From a checkpoint of a small transformer trained on Wikipedia: 9 layers.
MLP neurons of a small language model. Each row is named by its layer, matrix (gate and up: input weights) and neuron, and shows model dimensions 0-127. Each number is 128 + 24 x the weight over its row's rms, rounded and kept within 0 to 255. Numbers have three digits each. A neuron's up and down rows have the sign that makes its largest values positive.
A block is one neuron, or neurons of one layer that tend to fire together. Before each block is what it responds to, as a language model described it from the Wikipedia text at the highest values.

Description: Table cell and coordinate tokens. Tokens in wiki tables and infoboxes: empty cells after pipes, cell openers like Bronze, Ref, Preceded, and coordinate symbols ″ or /.
L2.gate886:130143122119108101152096112119123110126143084180091136126124121168137146127117092106169110142149133186093101116149124109124149174103123150139097110085158135123094138090124105121173140117143128139093092105133129162115093149138119143097153153089194140096099116171115140119164131113127125102126128098141103110111126154089160141115115124128087139114173136115111154178149118120130142135108
L2.up886:146087131172107134103119106138070119137141139156076173114118109156146149139122067111124114129151128150142146112186127112148124125125122127138159164123125111137093150090057129143153131101137112135143104107143147144128141094112115126090139117117110149134154147127153117161114152143110150072120106152117140114137148183141106142170129077146114138141166125113173124152151164114091107131078

Description: Phrase-opening prepositions. Prepositions opening a phrase mid-sentence, mostly at and for (at the time, at least, for generations), also word-initial pieces like at(oms), for(gotten).
L5.gate98:153137142135108140086127150087149093151104133095124114148135100148121143102112153129166176122169123087133131110098127152097109134124146101098080125103129095140113086120109134144095146111128097139153127090091139113155132141083123119130153081142142131123145169133107146162135120083093121165192138122115139169097130117136166171127085148159154111180133072091119131123108133119137124111156
L5.up98:117149132159141132150093088116129207138120103104130052092134109139126137105144107152135135197123128136194169134126125119128137157119116103106111120157121119143084101119118104092114106122128140128089091110105108147099139112140132124153138119157118099099132140122159160144130138132091102077140165143099141109143114157130136107094100124157106129139143096153092137101127175111114151087192
L5.gate376:157154127170121135126138102171160143102139131154148121155146174138117171158116147139113093114115146134121153134098088101098163097112101114134064114175138126157214092109064150108114130105124135141157103141131094171127112155132125135132084104142135107095140130163141078136139146115144140160134125105173108103150094183157112125071119129144115143118112158165157088116093127107145097133141
L5.up376:101122137106094145124126161131129142104126137144138121140122106120130089150139107142173104108111141098114151093122150132148118084112095111125100149099130096152084146138147116127130167075106093100122164130108148124089164146137141112117143093126142111122081121101158120134135154121097136139115136150133111141132104151134133121100132120144141152128134112088152132125122117199108107121132
L5.gate420:162101107124079107097152090072098139098102128145199126150152146134144137136117161119113127132127084149099169134105118147131140113141115125127133140083209169102111158141114101108128125140177105152130104162126153145123157132128124179098102101155151116168134156118116142138124143129151150118139136146120127123075136077117166156114146144115152084154139139125160110142167148104170105120140
L5.up420:136130119118110123149137103139129138101121124146123150121095126121156161117130187107125116165125137108118086168165148123136119115105158115120121098169096167122138100127133157115135144136142139158135122122099164140145157170124144116128176129166125111101082160120141144114148160080123146151136149116137123105131146086168131155124111138116204113155050100190104148125102097137118158128120
L5.gate422:121106114135127128118108118111097148173099128120105087133098123121126128145174112122168105121092090117094147147130121112091160096084116147109117142163117103147092152155136127138150128124146107189109128121118138138113106137092149091138105141118128113152123148105162130140125106159070105134130101116132147124136090142156172086106098145156134132133113065114137118092062120162086097094172
L5.up422:141145104109108153149144113151141108126106095104140104140169083171142109108138122158134174136124131160156094159116081127110155110128069150118122158115129101131139112160134138119127107151135112124163190112113197146092130144116089103169161078118146124165176137153114149101130161142130147120132126104088150079146135089135125077108097107108187161126136130163110125174111124124084119122120
L5.gate596:123116112113172132120104120081136142145115131171139107111130130132146173089134149142095147109130181109108164124161107135125119181073110136141097158156097135129136171146098134149128098096148110152175155101098127134119101157112117118075111066090110141096119135133144144118180108150100159153145127118136101111112117139088156132172113086154111103115127121147145156076155091132130179124176
L5.up596:116155111127147081102125179103135112137135126166080155072117102113103166125118150149144163145097148127100139109163097098147140109182132135127116085144104145125117126117140129127147129117102119164100122078158130143164114122116096143096104100129162122126143112142113135108168119141162114101169102116161169136126140134124146133123098146137151088130120124125166147094118079111103130101096
L5.gate609:107110140140143092123106128121107116085139131100118111087109150131111142164124135125132144128106140132095146110129139108146095089106148130132106149109146134159115130131095113117126128183164131152142120143101121133108108102140118136158117139142139112122110103143152099114130125120136141143152095107130157104120161143154120125140159137136136099137116098119131091109078110089149147134120
L5.up609:139146117128140114152158107172151141127114140111090141152085144110109194129132139106127140161150104114135118135134099145126133106134137129163136111163092093104137114106118147122130117145175163131162078091134139110131095151158108108099122105096101133131113083153112145102196130084095168180137143143129104120139139116135090122073170101090153166161110089115151129132108160118135094141101
L5.gate610:105094160136110119123155093126151094127132135133137140138129167136119161160142105131138120171114156139117176134157125160135137155123129144148111076105115120114181139130080094161156138145149135127164121130088180125152136138097109162092145090135124132084163086129129106142134140095150153115107109135148127141126130113115121137103141122160164111076168133115161143130145137157134130137140
L5.up610:085116127140110149159146103114118083082117155139166136102115140135107159163215137073124157120115119112114115173141114143137126134090073097118114136143104094136128107151144135159119102150144135111146118153104111102142128103111124134154141116128155168113117143149136117145117106090101174137183114131139129085113096120147116119099159157112158081117127117160076137168121099129165126148115
L5.gate635:152134104145128158159123136124121127135107095123096142136125097125161133102146083155147104089113119091071146097142067153157134109094143113153129159082142091134124101126137123167088116091122122198144104179099114103141110123110112136073086100119142152104115145146141160102110169089083134142147158200145147106117131136133123091120140163129142121116098122131131167122156099159080121097141
L5.up635:112143096147115109186160120158158194089111137144087140119127154166136142123130082140144129125127117114122139172138143160129116156115102124146108152138112148120150102148130129119107110087126167132085114146139122172113142119133137129133122132117096154114146129140096143115125129111158120081149118128142128141139166161155123117139099085094126150166110161162149127099069148119125170129116
L5.gate703:150162129135143116146165154137123123130151135109150125067102129156137128127090058110131080144109128145150137137082104129146160132115179082124147125173155104102129146134155109129116155103131107121118128103101169142085098152146134153125146097133106136178120128097085141135161126080108121125112159162169125136133139140119115119140147129139142166135116097123133101096168114150120122161144
L5.up703:162135126124146154091148133122104137057111100103124147102141123149107100087133135143122101143155171149136130093085130092119112163115106105064141108138133138119117133127156146188149187127167128125113128152122135105128144167127156113166111136125072125114138170148091120102143142150181131066147149109160116114125150129100170101105130101101106155079174114141085122141119156110144117140134
L5.gate707:124147118137141100154159146109104141100188157186117121150174163111138123122126129145127134165105140162124148120114150129144159141133144091090107168116115127101095139115154093120151125134104077092120136101121145111141124140140128159126098083131126124110152081120139088125147120159120148122136123080118137145128122102134120097154146172120140123156128145098122144115073110139105092165118
L5.up707:134193140093118114124184114130165125119142164110122111127146160134110123135106145120159132162097147130161142094123150121151140100136120076107122167160119095101138101135059168139161108095098107115116150134153165155138111119131152111129115112124107102101124152094134154140143130133158119140151126110184142104099126109135179077112126143146101103117127102134095133100134110153129100100106
L5.gate984:122133081141116136129112099127171123095173148088050112121159142137135130129114110154120182121103088126102146130170119147098147130133151133103134143133112129089123150156090090122130138090162147118115119143156126128169129109122131161108148076147115119132158158135121203107110101174161108110137131125141155166091110157159138159160138142154145174147136123130156115148154123104126097135136
L5.up984:126141083138142084119176129096161150088124103134090102122111088113139166158105104179113144149130110136084141141174130132130120137137136154100107147118110149145113092111099094134124151124145131157091123126166132143106126106121148164130110125131123147121142168150116146129097099154116145077149114139102131144117149121175101121092116104115146138148147087159140057123132126122117092157126
L5.gate1069:130080129138135125118145146113110148109136104134112115056136112153124084124090157140139105150118138118127080139078139123111123136170104089121124161127166168105130102141147113105087103104145131139109148119135150108126153169092165087108161129111093102165132131148131158110119136165190123068076156132117134147105134105186092104100072118152114154150151104112140122140138132111163123105125
L5.up1069:157103147135123117108113104138140156115139108105123077125099103098166102175103102135157093152164144125116092172128167088100095108148098097115156168123131181119143121166074133115131134115156163135124127154117172120102167168111172081115120117097103159148117096144130129126142172132178175140133168111136140122135133136157151132117070121157095126098125131140183107133108135140144141100135
L5.gate1083:099128092123103120136142141105135162126129096161134133132112145148172129141138129173108109101141126104082144116157095100173083098101118099106126133174120100113175086120137118101069115117146148123157092161122179116137109123119082140122099090176095148098114140108059155118123108118120114163156136110104176137127160146138115123156122114115154155147140094149135082106101113147101100097124
L5.up1083:109152117175099155139118148108137124101098127139070144120114120123119118137151081138116117126109127165131120108131158140148108082098099152134133093147113126147135109095138147107130129086120125130120136126086151139117194111170106151125151154140104146133108148082122143106161090129134097132129081107097167157133124116167100113165134148148106115113145127145134112123084100104142122147081
L5.gate1086:142160132195095093116172143122110115119100148094138115170165161113150100109079147115131143127114129155120092141131175117124104127127120137142123144111157126105129121113115115124178143093097121136176155139132157142100159115134122120127103137159125125111140115158153180088150123098109114123156172118139150120113076119158137065092118148129203116129105138118136106107179159113118096105126
L5.up1086:151205074130089154097115151157081186163168160126138133144141144130153111086040153144147095131118072142122070128103151145105132134157150136176124162121115118105126141150092147083168118126127156107134110120145130144096166105102143148110129116124119091154141138126164133130155119114100146124143158125136111158068151077118128130111116128128112108158125093158157122138164174106140092149134
L5.gate1183:128110128142079124124142129144098136136172149152110167094115136141077121161149105146158110143131064113130105176146186181127151112121129114135155168132117129151122116119105108176121090136109126093141133125111137121128105137109162115101122136104119125152174117077131149096147131111102147145117116159101103101159082085199149121132164112097121141104100165095121168146093112134143178150138
L5.up1183:097117121171111132176190140106171133118153144106163107111118118141104129131109080145129158132109117154093131130139103139193161167124149150102104153118102147154124108082101095114083097118122128163159164127130140112130088136112127144138097101110148100116122124139125107167111135120107116089148118108164144123143130163124097113103114136106109149072111079128110150129150084115114115125138
L5.gate1282:064168173130119101098101134118121113127089130080124166112139127128071106111141109131105112099122119099176147096142135116115152148173087121136148123156113103155195190077136166095121126123139120163067161129106168134144117129126131136083139078071097135171133172154120130153137118093107128122156131146155098171126111148137135135105100129113114115105093128122128124096083117139141157115102
L5.up1282:101147138140186174135161169157143109129129170124104134141117123098129123163090111135136118137152120135149097125157123127116081195110117133168114140140110082135175156087116157110141149158146102161109140122130124093105175139082127147134118113123120093160147124112122147113126084125114187159129138117143132119140127139141138170139156085133137135138097159192104117122103143142135161109138

Description: Place/time prepositions on, in, at. The prepositions on, in and at, often opening a date or place phrase (on 2 August, at Oakland, on loan), plus identical word pieces inside words and names (atoms, Sins Invalid, Juiz de Fora).
L2.gate873:135137074087101159063127187103086137098163135104126104140148101116117159114168160135142158109122135091101145126099143124135113116095141100103149142141126086121132140117156157142150164107165140140087125130132104139113128164113104129127115116126103131155152125130109181125124117113088138141095123089160139165156123139136119147131102081121125133118115142115130118132111148122110134151217
L2.up873:128132073117106132098132142108160110096127152130101096122124109152113151131116133145111122156133121095076110118144163100121113120111122095145137112158100102128145116080138128166106120122127123131088151103187132128109118108144135131138131138123111071095126153130096152127147182144152133115116153078132170133099159153127110084147135158157173108102107114107084129111117135112132137136120

Description: First-column table separator. The pipe separator after the first cell of a wikitable row, such as a name, title or header like Party |, Years |, Chart (1998–2004) |.
L3.gate250:140130154104130086133122132125131107096139155113153138140151106101139152154145126143116109120086098152128096109096114129123143116152126132145122133099103073123115135122120122147120111157146145110110160116124141102128154152158165136123167162109085139139158145138126119111082047143137152140137108108128120110116117135124128134133163145102141088072136169116149117116137125135149151092139
L3.up250:157115140109103119117139134155145148146142094075117092138105131115150126150131088168134156147140116137141113127091133079180188148097107129145141101121129102084099142146124062132140131147126126135132120151150152141127139164101155123132137148090100077134177089142097140163121111108098157136147151150141143126140113156135118152139167125138123116183146109137128091117120118159122099139182
L3.gate1051:104138118169145119159143116128132165149151087137135119118132157115159083112181127145137107099096135110109111121078137122098111089133092095167141152123094110128129145110110123155131139129110143142162128119156140115152153150153118131150141138130124079106151121164093110177159132157127147116122117120139124144139139135134092106155146149156133095121104128099100135155112139096097141101168
L3.up1051:103131139133178111127140141104136092110140125103110163140150154134114098052111114167136107127146137121114097120101079116169198167130133147139160081129123113130110128140125150150155125160119133098109136143115137111116122162142174107107138138127088156106120103130099125141137144174184161151113154121109114118151096167175146126155145112124127142114121155083130138106182166102128175112197
L3.gate1150:115131109160176115119156125122143103136132128090169104128130144105130091139128120152136112151151112193132125097085158154155133135152141109139123103126111115155134109164100117132096098105173153130135146127173146108100119181126147145130150136141116169122114113145134120178137133127111122126144126101090086140142143148135160159122116124150141137138118097087119108142116112112133103096176
L3.up1150:127087147157151132123123133136118102154093135071146120113159161126112099176121156163152121117120117121092066145126142103110112134103096105137108097146113126139114151112083140141160130141143156149107158127133135110138174168118103102095138094097106095121139087145129097157123113110122099123138112131139129149142146124138123094138146079142081100144131126128153099118124164106133087137178
L3.gate1164:154130138081122164166129113118087125094131114083117164147115131103102125192108146168132090156131098076158136078107147149120127144128098159135133126143101120170131129149131176134082144146110103124155153146107147121134122101156174143180135147109099165155139123140124141132113163172159190122120130125103105154132128154155081170119110112139138087121105143120143083107162137105136117123165
L3.up1164:096165115143131131156132107115124138087135103129129107123123154121147132147097121102161115129143121139104085107138119151122147133104121142149105099143109106142155167148105169124116118134105163088116132138158151115144165139079106102144140155087135145122121081141085125142125110122085145136132104164097097159115172148165149141111118140134121149093094121105161139171126161108089126132157

Description: Table row-label separators. Pipe or colon right after a row label in Wikipedia tables and infoboxes, especially summary rows like Total votes, Majority, Career.
L5.gate29:113168114171094120170164102140115094120140095159131133084148098132137131123118144108138124099154107164126105087115118125130094133154142070176125111167145141131107133095159110162160140132083162129079144169146149123142125127109092190138137117109151101131120118137109117124123147111126114146118155129109145156140115130140159085179140119095089108132143111148163120141100128120166127122152
L5.up29:154145114142128114113110135099126104142154152156141150097128113075132148120127124150128159128149126135144160119120070107150111132130152144157129102136134119140098158121091131136147115140105197140104130123131123110136136098100126143124148139130060168101140120102099154120142118105178119146133129107133112121131170119155136157128136061128142143097132142147178116124114194139127129113123
L5.gate362:118110146168080143105141130108152147113159135120133077193125159146145153116108097133122173136082110103144126164127170111139103151142146137141112119157107097130130122117141093112163147163124101133081112107054156129101130165139090140065139145119087104123103130140159143116093090140157123147155167125114114142100077123215146114113132144116131162132108128105110123159114136112139148124141
L5.up362:134115110134123108178098131117112174174135130129163143136122160115104129169162148108132197105082128103183105084116111138111162090154091086135126126172098128116136181189153134156136084120149186108159151144114121119122159132111130146130143110129147123124148141128115116134130083141134086109189079146159086106150159124146090152116137129082108114122112105121112092148117142139122124117159
L5.gate431:148126125079135119152117109108109145162104139114124107118090137130162119110147148160113180136105124127084135132157122135117138111121110122128128096141128115099116190126132103160143129160121135119062131168114134101112144148153139147142157112134129128078153117162151146142183142069123101156141170146109184149089148148127137104160131145138126132175121130117123091124107134173086176134151
L5.up431:162149164134145089096139166096139118071107116127117169150162107130128125092156086120098134143097155119130102177130151092158107124130083133118121116119143110114142133141099110151088137136124179122101139140128163121128152119113161179150119109143120158133086143102069131094095099110133131122139072113134151133079166115164157118084113160161148130186156143143102158126161125127157165133141
L5.gate588:089085131127104108165124132137067141145155061123146107127143109164169114146136154133137143112126056116134076136131101132170131123092143127135124114100133137109134115113113092145127113131105138157124113140137127128160161114113142116112134157088085122082118130077160119157140182106119111140120131117113147146127164133167134128108123157153167118122120133108109171149123122134152194162132
L5.up588:170116093165107136125113098155145164159133136122126090115132127091051106065084115149114136147134111120128122096152081121147169157148136140137144113103140139153095165140144103123159115117099151079148117149129146162134119116110168131132121132127109132153130117164133167130105127140127124115141111162130128121114067172129097126100128138093122149105136162130108137138134070113136104181126
L5.gate619:168073116165071128130114130129136133128108139148136156103111105084165145112163120159135145129161081147143160082141136158106126121111139143079117163122158103118174115137125122135174187116113144151147108132129123150103109122169103133161118115139165108136094210071131139106108156123131086117126146167129097148133130113133107113159142137135158171126143147128130142124113136135164135125112
L5.up619:119121110160143105123126158143129107152125170098125113085135075150104118166129133114123116156130139080105124130082143137133105141143177148126172147098157122175157157141066121118142124150150109141040127114158086157159070112134145147133085153150119114155125125137129156102135100089096137173148117131113077152105154160104160157153141146106113182157169143118147100152171126139152118124141
L5.gate680:139161129155113074131140161082149109144086128091122106106124167153103093108133079127133164130152156124096121108154113117102126131139155137121139133134127111118123155106105145128110125131158115109142183165142144122113123162149100161140106095123106125129116161106118115123143128089161098110112134104155147088127098155128157129156117123098126157107119147093119131118115101128091138147122
L5.up680:167128152165143136136102150133117178166101135109176109152099100128137110179109146136119127150124173077108112118084120082140122034136140132098142151089112111123165177140145151145133152101136146172116141142134124103160164102158121125154135129090118112120148166119163134114109138133090075165161144130107116132144101124149159131151130162112183132145119150114163108129135126152124063131122
L5.gate718:118171129130134128124116170142143140114146149131113138123169131133148111170108161142163116150144133120117175120164115123151184138122117119172126137133114120109155142136123120147142148136129099144105142110115162175154164140117098126157167123132123117142120145133157140120163136086080154099121113119144150154101130101164123070159179156145138120120123118105165144122122153117100141103170
L5.up718:102144102113157129142122146151175133154130144129157112110118138115121109110123136127071142159097130122117106152119128133131136121183116121088112189122155122116141140136120151156120139172154126135137132171100157113115166163162120120110117162192164159148094155104119151133120170134123129151099131116133084156132112124103136100116192116105132134123135129135149115115147138146087161139123
L5.gate907:129129174110125123138120135129142153179093141181091118127134118143136133130111109153095098093166115114152102119147155161129126103105097121146107147109130149147154123082119098150112156127121124126159120121085139129151118157120140135135133148129138100085113141084127104126123155148124105156125149100138123139082099133152118150115136158080123122135113117147158111159124125166156126148149
L5.up907:122140109156142144077088102123139176136121127131138125110138146132099117131132108078108139071126142164139103141101141105176129098132103132122091157161079187121108178110119110155143095128113111133144157110112116109126138147126144110146126128129170132083108151118123123136140168109197050134096154154109102117123144177141145116072177117122158079109155112161114149179131099145177156135145
L5.gate1011:149100125112157157176132103125130147158078096144148122098137136133115109163117089115137118111134090148140130107064121150179151133103122130157151131098123099126094125150153133148104147079127144133129125114139137143140168106130139156116169188130123111117125138147148121164118162118083111148127094122130104119144131125159154156163136113098129114100146138086194104141124090167104113139134
L5.up1011:167125083126118125161135157165115110184104143100137114083175130149128107158095153131103050118121161144109092128113123101149150065113152139115114116089143110128120142115098114106154119153144159150119142112149136156105161120132077110153141109124142122116103137135145119134120143114104134136151133137174121098114098151125166086094146143156130134132105124150148108106122131106140133159147
L5.gate1019:117125148131155139113117119101159133170163073117142137156157128137112119083130110145112140174119085113109073081130078157151134094119134119130129109096093101121153083134116122080084111123123105137172109144155106111096123138118140149120156126080126135086131162152152130121112154112094106132117111096143165150075087155069113164119167089125127124167135108137137131166129119115138152119158
L5.up1019:126127123104173120127127114103118119134146084100115173159114118144078129116120110118098094095141158083113110101141126154083136107104121100140119135093119135107161140132140117157090119069116141107088133110131131120153103137112117125130083136108124130115129095136145123156095097101116155113095103140122113136105115173131118161141145110174164133152133117126100158162136151108155145119124
L5.gate1063:132100129131121128161110157133142154114060161156115136138158130141120126154121111085133084132148147087169172102121087097129118126109144106123145113087137128119142106169123130118158161130124120151082136139131140115136172131160149166126116093138131126169099130109127140125166144133071143120135109115125127105104125149113093163133105107115135117156120089078161136161090164155123183127183
L5.up1063:163130142123153109106125132142138142169141159106130150119175138154146178155119119118110180122140125110067181157063152092142129137135112154085137148141120099124115142114145124131087130166132102128118125128154102121098111127144147099096087144149122134075164174113150125124126119190062094157090104175143137152161108161120168117120168125144151098124131129137167160126120128085113117155113
L5.gate1075:092105149161134073157107127132169148156126165139160154130104118139076079093084116132106102115157125085094151127107122177110159094111154138158132168146138136114124126108102128109104113090074164128108165124137118117129103139127144158147136106117172175148144126095122133155160157083131163116153130120112112126133159127104119117118148121107158139115089132094136104130145145144146141121109
L5.up1075:165121098113123098092139141131120092120134119114122094093121102153179120132116139107137133135119132146132143188092103132120146112152132097086154130145140163122130143093109097114141159116127138095135118168133164143075103144116095119122134133104099122134111127136095170155134132163108124127114104137108107135130128146166183145157131131115120131114081114112110107129151110121115154162146
L5.gate1127:166148085132135131157081096178131122123152097145128135136083100122100107146138101104115128151129092132126105129129113097104117084108098085064188146118089100140131161107096150102145140109144121143152121119135138167117089128119139137083118123094150149075119134093096110126123137147084121115115125104102159154153093151163136104145122060161135134084146118116122112079087133143121085144096
L5.up1127:119139108171108125126119118068141144169160142133121140094130113138148124088133131109149143089111121122161132127139086149076125053095160113081101154097144102063147125099073139127145145078116126113099161145099133146098101149132103114182098157121157085124108165097107150095142133128108117151125141145144122146091128142158108094127125082139111142155125089125117137125135157162104094109136
L5.gate1138:157148114151121157147151117106134178130146140097135096119118137117102107110128136108119091105128099143146109110113148150136136093112124110106153100130125092122123117144127121112119171179145143116149185109108161115123105107109117135102115161103167152162128124143117140152103155152114145096129137095115132116049147121131188118077142136100158113089150140124164119097108129108124151174190
L5.up1138:082154123113150134145108124112133121169128089115119127146149136080150095125139136140152140160112127134116139115071171080097154111115141128145123106148077087164098139157112149119161159122116122148131189117166126129147133157154136145122117178116097154164143135114136134148139175145093125083134132113147098160098121158113148135129113151096137123151169168118121107129129174106129170130157
L5.gate1150:153158125096112137131156124137150152125119107157143136196139122085142070139109130121143141117164135112124112098131127179129131127094115159141159108130120139139099171112103094114119132135149120186128103145129106158115154090111063169085144151127089154166138137107111101130139158113102155132054102140098154101124067124117148138156136165167111165129139141099122108141062124147121125142116
L5.up1150:154125137143126114128140142097147109132133127126128143141160126129157128102120138153138117135122072138061095072128106172164128109114129161145133133145126078114116165122131130133127142145116106115119110080093100103110141144135089107149091087090086157156136103088117126125092157141136131127137110118142142142111111154099175142132140153124132113128156130119119154108134177136138143129132
L5.gate1306:150127139152095152136065101106136127166124102156145154142163126120120122161105132118117108104132122114122083123082130151073117146154170130112121126118134104147128126151133103127129121139134126104121108139141159103101173116137125170157121125136129113107120140139073121145116114117145135135133113136146109118065093141077113140151116127167136158103144134121138110113125169124115139123132
L5.up1306:149141107135155099152129186117117134153143157113102138115149136136127150126088137131113093121111135110149136117155120104117069135135114155140099108136119120128090152156138093134115136123106087127128137191112119120136124164188127109137131107114066118071141121125101107155144159151146100110117103086139143130172076146119144158131167123108094149122136158125096146125120138122128097145160

Description: Syntax-breaking continuations. Tokens that break the expected continuation: commas opening an aside (became, like...; similar to, but...), compound hyphens (after-school, off-peak), mid-word splits.
L3.gate159:131149113122092130062137145147135121157119158112165147121118133135139150092122105183138127126136130131113158114139135195138095128138072142189129134161128155121120108119113094146154135115117130100148154157119127166146126141129108125103093162111139108110131117122137147064185136118126138116133078109148141145089098113139164114099112151109143096134144107124087115132121107142117113119120
L3.up159:162111117148130182112127121111142146151124157124132105110149132157099109137141128146118076118127146125132123096121116126089161078121106137161090127114124125171160155128140126163129134096144115119095133125103089149137115122148114157154123168113108120154095120125114119155145148131134126160098098081114146119095098068136132120127105126124132115084095089194107145122147132134108102172125
L3.gate249:151131147148188132105148111170142128121138126152136158156147102163103155134155153133156110111107092107102152117111164132161140100114116139136134140128130152152106119148109138131130149124147126067133116107104135124128163112094101184134109135128115131147160148179118111109108100097122121135116093124157132137122122153173115120165138092131137151095112135122160106079148149107136096122153
L3.up249:152121113101139115115129127157122150156128102131123144187121106101131146110151132122141113128108072111102158099131117135140125153155143102121114112154107135112159125106101137123134143123160147078106141115165142117072139108157157138103139187131079114149141142118112130084182133090140139087093113158186160122095151106165148124154104125129172116084055138097126145130160115109107133101108
L3.gate768:173115116148113143138129141104144153112110168138147126165128125154114124120133118157136138104141152123123112134128141127126069102137106132119097153128126103184127153130097143136153142108162126087086176135117119129133109072128128156171096152133128139098147139180145158116130117085119123097152122104075167123154098081184131075153128160133140111114157120149120151116117108094066138133116
L3.up768:157123125159115140137154135147127170147107143150137122149150115143141121160140137136129105126151113146110102122177149156168109080152121098172116120133147111137104139155096110090122144124151105090086134147113093149091175164122131103086156165105123173099150144184140151117151136097124117078124130121111178133150096132172148144110110155120166127111146086114162135133109133125079127127079
L3.gate819:156146142192136127132112138168102126119123149146101142141145135120141112132127136161154128146070132127063126107086132131099132138166113157148136131119115118071128124170157146148120125120136122120140138128122159130144129107100135106172112166146131111119143132150104143083128119116102178133141140111167126144128108134166124136155103147162144147150127170122112147112094137115116153087094
L3.up819:129129127109077125145122125159120109147151130180113101111143149165161108117111206112154151165122106117102121136082080118108118147143128134090116148140085083133120149120110131140151101135144116149130094183106132117103137154101173162123187133103122112104168085135105191129124133141157132104099134118080087109078144137156163096119127148100150139087102143147142133094116096139124119131141